config = dict(
    n_layer=16,
    d_model=160,
    d_mlp=320,
    activation='swiglu',
    norm_eps=1e-06,
    rope_fraction=1.0,
    bias='none',
    init='normal',
    optimizer='muon_variant',
    beta1=0.95,
    final_lr_fraction=0.0,
)
MLP neurons of a small language model. Each row is named by its layer, matrix (gate and up: input weights; down: output weights) and neuron, and shows model dimensions 0-127. Each number is 50 + 12 x the weight over its row's rms, rounded and kept within 0 to 99. A neuron's up and down rows have the sign that makes its largest values positive.
Before each neuron's rows, "fires after" lists the tokens most often just before its 100 highest values on Wikipedia text that the model never trained on.

fires after: " s", " S", " Pr", " Wh", " def", "sp"
L7.gate161:57 25 31 52 45 59 58 59 52 56 52 43 74 51 39 68 60 46 43 67 40 26 50 53 34 36 25 60 52 68 61 46 46 68 59 55 40 60 38 53 55 46 43 47 23 60 48 56 39 59 59 29 42 52 41 46 36 52 58 60 29 57 27 50 64 49 68 37 41 41 27 53 47 39 62 27 41 34 41 48 53 66 31 49 48 46 57 61 53 72 67 49 42 60 61 43 47 46 45 61 51 55 39 37 61 52 53 58 38 48 38 41 45 56 62 58 77 52 47 58 52 41 36 46 55 64 53 53
L7.up161:45 54 58 52 45 37 38 60 59 45 48 38 62 33 48 68 55 46 39 53 39 49 51 61 53 35 35 47 48 74 66 15 34 68 62 52 52 55 53 35 47 73 48 66 56 71 67 43 30 71 61 41 62 56 59 53 47 61 51 69 51 48 39 30 48 39 52 31 31 31 87 45 51 50 51 58 54 36 53 55 42 86 35 81 53 57 56 50 47 63 28 51 37 64 55 61 48 37 44 69 48 39 60 45 61 57 64 50 43 40 54 31 42 47 59 49 56 52 47 52 43 68 47 34 43 51 50 44
L7.down161:46 49 48 56 42 38 42 49 50 63 33 49 54 38 41 70 46 74 53 59 62 55 57 61 57 56 53 39 42 41 47 29 81 28 52 52 83 50 67 44 38 46 67 50 62 61 54 44 48 33 42 67 38 72 39 62 52 64 37 63 72 35 60 27 24 65 47 47 36 42 68 46 54 49 38 54 54 59 29 57 46 71 57 50 37 49 46 35 53 37 45 43 43 55 22 63 32 47 35 69 66 45 61 54 63 42 48 55 59 37 66 60 27 53 53 47 77 66 35 48 45 56 62 66 57 70 58 40

fires after: " P", " l", " p", "P", "7"
L7.gate78:63 46 47 51 48 52 45 40 56 41 43 51 38 38 51 45 44 49 49 60 39 19 55 62 40 41 44 42 60 45 56 45 51 69 51 52 81 25 37 74 40 30 40 44 54 40 31 38 56 44 43 36 52 61 65 44 46 71 38 60 52 42 49 59 21 47 48 47 47 58 39 54 51 39 48 50 56 59 51 38 56 41 62 60 57 46 70 67 79 51 58 52 39 16 65 31 50 28 59 28 55 64 37 58 69 43 46 44 55 51 63 45 40 40 62 58 51 53 76 59 67 66 15 53 47 34 52 67
L7.up78:71 50 50 54 53 55 43 61 60 37 30 60 56 64 37 51 51 44 48 62 45 29 41 55 40 42 43 41 32 49 77 43 44 62 53 69 55 52 58 53 53 50 45 54 61 48 48 42 50 64 58 76 46 66 46 24 68 65 54 39 43 61 62 53 28 59 51 28 52 44 42 53 47 35 36 32 36 50 45 53 39 50 54 42 49 81 62 68 40 49 66 43 33 38 59 28 56 26 43 41 62 62 50 65 35 39 36 51 44 60 39 40 11 46 46 80 41 60 61 67 51 36 28 52 54 55 50 51
L7.down78:36 56 46 45 39 46 44 27 45 28 45 53 54 52 50 47 56 42 41 55 58 49 40 43 40 48 22 38 70 50 63 47 54 72 65 53 77 42 52 50 29 51 68 35 45 51 55 42 51 60 31 44 32 48 41 45 52 84 54 67 63 60 48 52 37 50 53 42 58 37 40 46 52 42 45 21 41 42 56 52 46 51 40 43 48 63 58 52 55 55 40 45 44 67 47 39 58 56 55 58 78 66 60 55 63 70 47 31 26 52 43 35 47 39 71 41 59 67 53 23 50 48 28 42 76 52 62 58

fires after: " s", " S", "S", "-s", " m", "-S"
L11.gate31:57 43 45 43 24 34 48 73 52 53 37 45 58 30 50 49 54 67 51 35 39 38 45 52 61 40 77 69 42 57 36 58 49 52 38 73 51 64 54 47 49 44 37 58 56 57 14 59 46 55 49 66 43 57 28 36 47 50 50 67 35 54 75 50 50 56 58 32 36 25 53 31 45 37 47 57 33 53 62 61 55 64 49 50 62 54 61 37 46 35 41 51 58 49 52 37 35 56 56 57 28 40 63 41 43 46 51 63 34 59 47 43 54 62 48 62 36 60 81 72 62 37 73 44 45 71 52 45
L11.up31:52 61 53 20 48 47 48 72 44 56 61 68 78 71 53 52 34 55 75 38 59 42 18 45 39 28 65 51 27 46 65 53 44 44 63 63 47 65 33 59 32 63 39 65 32 51 33 67 45 59 46 53 51 47 61 43 63 28 52 46 58 58 33 55 56 56 49 40 41 44 27 54 50 62 55 50 38 64 54 56 47 45 46 39 68 45 44 49 48 50 37 39 69 30 58 61 35 62 49 42 38 49 42 32 54 45 41 64 65 36 46 39 27 55 51 48 47 48 45 68 43 48 40 47 32 53 57 38
L11.down31:35 41 45 41 66 54 42 37 33 37 70 59 42 69 54 69 35 43 54 51 54 37 52 33 40 51 42 35 51 43 71 58 32 52 59 53 56 36 39 58 37 57 44 66 48 40 70 78 78 68 44 55 45 50 44 58 48 44 50 33 66 60 43 31 53 17 35 45 52 51 34 73 44 70 38 37 35 65 57 41 35 45 51 51 52 59 27 45 32 55 38 47 46 40 71 61 29 64 39 19 63 53 61 62 74 49 44 49 52 54 49 66 47 55 52 49 49 52 50 52 41 48 53 47 44 56 49 56

fires after: " C", " P", " l", " p", " O", " R"
L8.gate203:64 32 55 46 37 26 58 37 19 43 37 47 37 53 58 66 53 56 68 62 55 67 66 36 56 64 40 39 56 68 60 67 36 59 58 57 87 39 47 51 36 59 53 63 43 37 42 58 47 40 44 41 40 40 46 66 48 41 31 49 52 49 76 38 43 42 53 71 53 51 40 63 39 59 20 59 57 49 31 45 62 56 43 54 45 59 49 47 43 60 65 45 36 37 40 68 51 73 67 41 56 59 56 58 51 38 32 65 54 44 41 69 45 53 45 55 62 47 74 43 48 58 54 54 18 58 63 59
L8.up203:63 34 56 60 59 27 47 10 45 53 40 33 23 56 55 54 44 61 54 55 45 62 56 51 58 54 54 42 66 56 61 59 37 63 40 66 65 55 50 48 37 47 34 65 44 36 49 49 73 48 49 40 63 38 39 41 45 59 54 59 40 38 78 32 30 43 32 63 50 58 54 57 28 58 21 56 51 63 38 49 40 65 57 42 57 66 43 41 57 42 60 45 39 38 44 55 75 60 63 45 71 73 54 52 40 51 41 67 46 34 48 45 36 51 32 57 41 57 76 35 43 47 53 29 24 60 38 40
L8.down203:35 57 51 37 68 26 42 54 65 59 57 42 61 51 55 64 37 65 35 47 54 36 29 52 45 49 65 50 54 27 50 39 41 49 47 65 55 48 38 35 36 46 39 50 46 48 55 47 62 54 30 54 47 49 45 39 53 48 61 44 40 50 65 47 39 60 27 32 48 52 41 53 30 55 50 39 41 70 73 68 45 29 69 49 40 53 51 29 68 58 63 57 44 40 43 41 44 34 40 65 48 45 48 61 50 61 51 54 64 52 67 08 48 44 49 26 57 58 61 58 30 36 38 41 50 74 52 46

fires after: ".", " ", "D"
L12.gate120:52 45 56 48 28 71 24 65 55 68 53 73 50 48 55 50 50 57 49 56 70 48 43 42 59 57 45 47 38 62 61 22 65 45 42 54 33 46 48 57 45 37 30 50 65 64 37 56 31 37 43 36 33 34 64 45 49 45 55 44 47 70 71 59 66 69 67 46 61 45 48 37 40 53 42 66 43 75 61 52 55 59 48 54 45 51 42 65 38 66 57 52 48 47 52 47 63 46 28 57 40 70 63 54 66 45 48 34 49 49 46 64 52 42 32 41 26 46 53 46 46 72 37 67 48 57 69 53
L12.up120:46 57 67 62 48 34 57 53 61 45 52 63 74 56 57 48 61 32 51 59 51 55 56 30 42 46 49 60 53 66 52 39 49 43 50 41 42 58 38 53 30 57 39 53 58 83 47 72 46 40 30 49 37 38 50 41 55 57 64 31 35 49 65 39 47 52 65 40 38 67 42 61 60 80 36 41 57 58 68 64 60 48 46 68 31 19 51 58 61 67 52 53 54 46 47 57 61 37 54 58 39 60 72 57 61 36 47 49 51 40 47 69 49 17 46 49 55 60 59 32 63 54 36 67 48 53 45 45
L12.down120:63 53 77 59 43 62 45 57 61 53 43 28 52 46 53 50 47 66 45 43 75 31 41 29 26 43 61 50 45 44 33 90 42 54 46 55 58 35 43 51 34 28 49 28 52 49 38 50 39 40 57 60 56 77 58 64 21 61 42 53 32 69 69 58 43 70 59 30 49 57 48 46 43 53 45 72 56 51 41 32 54 51 44 43 46 35 32 29 41 42 41 64 43 52 53 46 59 67 50 41 29 55 53 46 52 49 46 41 75 35 43 77 43 48 42 39 45 57 53 46 51 53 57 54 51 41 84 55

fires after: " s", " pr", " (", "\n\n", " trans", " wh"
L7.gate22:50 35 33 40 30 45 53 64 53 60 70 59 50 47 43 49 37 60 52 53 56 30 45 47 53 48 48 28 50 47 72 63 64 76 54 57 49 36 30 43 29 49 55 47 33 69 18 60 53 38 76 35 56 54 59 35 50 52 63 57 51 56 26 54 08 65 54 60 60 42 38 41 59 46 25 43 38 48 45 35 40 47 45 44 50 33 52 37 49 41 24 38 67 38 48 56 35 51 47 50 50 38 45 23 50 50 52 39 62 44 44 39 52 31 60 41 36 53 49 51 50 46 61 32 49 34 49 39
L7.up22:48 61 82 61 34 40 58 66 60 29 45 28 44 56 36 59 48 55 62 29 46 59 38 46 44 45 42 51 67 44 39 62 64 66 50 57 63 64 36 63 59 26 46 54 59 57 39 42 36 53 56 75 37 57 54 52 46 58 54 42 49 25 51 52 26 63 69 54 48 37 62 66 63 35 30 46 38 51 67 35 34 56 41 58 46 54 35 52 50 52 46 48 55 41 37 55 64 26 52 55 43 75 50 37 50 68 51 48 49 56 44 38 44 25 72 39 65 51 49 54 70 35 61 61 57 27 43 35
L7.down22:54 43 80 80 51 52 39 69 35 55 28 45 43 52 38 69 67 34 35 72 42 59 34 67 52 41 36 51 71 47 40 39 32 71 27 55 64 66 53 27 54 46 36 38 50 56 64 49 46 36 61 59 39 43 56 45 50 41 40 45 38 35 40 37 37 68 32 59 44 46 56 40 75 56 33 63 45 51 49 33 38 56 57 71 53 54 52 58 53 52 47 39 42 58 51 63 68 44 67 44 41 70 50 63 55 48 63 42 54 57 70 54 29 50 67 64 49 57 42 43 63 47 57 66 64 33 47 44

fires after: " Pr", " pr", " s", " k", "n", " S"
L7.gate298:36 29 65 64 55 42 42 44 61 53 57 46 59 35 38 70 69 53 46 40 55 47 33 61 46 35 51 66 43 38 64 52 70 63 57 48 42 55 44 64 63 57 51 40 50 54 36 60 40 66 47 44 62 69 62 64 39 66 42 60 53 46 40 55 41 42 54 44 45 38 71 55 50 45 52 46 46 61 70 37 48 42 56 70 58 58 64 31 11 65 43 35 61 74 38 46 38 36 62 57 40 41 57 64 32 52 67 49 54 29 33 42 31 35 60 52 26 49 55 60 46 40 37 39 26 39 47 41
L7.up298:50 47 60 46 47 39 59 36 47 38 44 25 69 50 52 44 52 50 34 40 45 52 29 44 31 35 63 37 39 55 72 64 59 76 46 31 41 57 15 38 63 58 51 54 45 62 31 49 50 64 38 50 60 48 55 30 44 51 61 41 47 28 48 50 52 61 55 34 54 63 61 53 74 50 60 43 66 59 63 44 48 56 41 61 61 52 36 35 63 69 32 30 56 53 43 41 45 48 63 69 60 62 32 54 34 48 58 34 43 52 37 15 47 30 34 56 42 60 51 80 48 70 36 52 50 54 52 51
L7.down298:54 58 65 73 51 57 39 45 65 37 34 43 53 49 43 71 46 51 64 45 61 64 47 53 67 37 66 44 49 54 50 38 52 38 36 52 37 66 53 54 61 40 44 47 42 44 58 54 55 66 49 71 17 41 50 54 43 25 55 41 73 58 51 39 33 54 65 74 65 26 47 62 42 46 19 40 59 36 57 27 58 60 77 63 51 52 42 46 59 48 76 40 39 53 47 56 63 47 44 41 68 46 59 46 37 33 50 27 66 56 57 59 33 51 47 47 48 54 51 62 39 41 33 42 53 41 68 38

fires after: " p", " P", " c", " b"
L7.gate79:27 67 37 31 25 40 45 32 50 39 61 49 26 59 48 47 47 59 40 46 24 38 42 73 61 39 29 41 76 56 46 25 57 59 42 65 46 44 50 47 38 28 44 60 53 54 57 29 40 51 65 42 54 63 55 56 68 53 39 62 77 48 55 50 44 56 64 43 44 30 63 42 35 60 58 49 50 48 33 35 54 47 55 38 38 56 68 62 59 36 54 52 41 40 33 56 60 59 46 58 43 62 43 53 63 53 51 49 57 38 50 46 51 45 25 60 49 43 47 63 42 37 58 67 28 50 48 56
L7.up79:46 62 58 54 52 42 39 42 37 59 46 25 36 51 42 30 17 48 58 45 50 41 32 55 60 62 60 29 44 72 44 40 53 56 47 84 73 59 44 64 35 44 47 44 49 38 58 38 41 76 31 50 64 51 64 50 53 51 61 54 75 36 46 71 40 41 38 28 63 27 41 47 37 53 26 37 68 64 58 30 45 70 40 56 45 60 43 45 58 49 69 56 39 40 63 41 54 53 65 72 60 56 40 60 59 48 68 55 67 43 56 42 24 68 53 52 60 52 79 49 49 47 39 42 55 45 54 30
L7.down79:46 51 45 57 69 46 36 39 52 53 27 55 57 55 29 40 34 32 47 35 44 56 53 37 53 64 68 43 61 54 50 43 48 48 47 63 66 51 49 49 49 43 67 64 44 37 77 51 50 42 37 50 60 50 80 45 55 66 61 29 59 40 59 39 46 46 37 62 65 31 49 61 51 58 49 39 77 52 43 78 54 52 34 59 43 81 47 46 36 58 56 55 51 61 58 57 58 66 41 48 39 43 66 44 51 40 46 39 81 50 42 54 13 60 47 57 60 44 77 35 40 26 32 61 53 66 42 37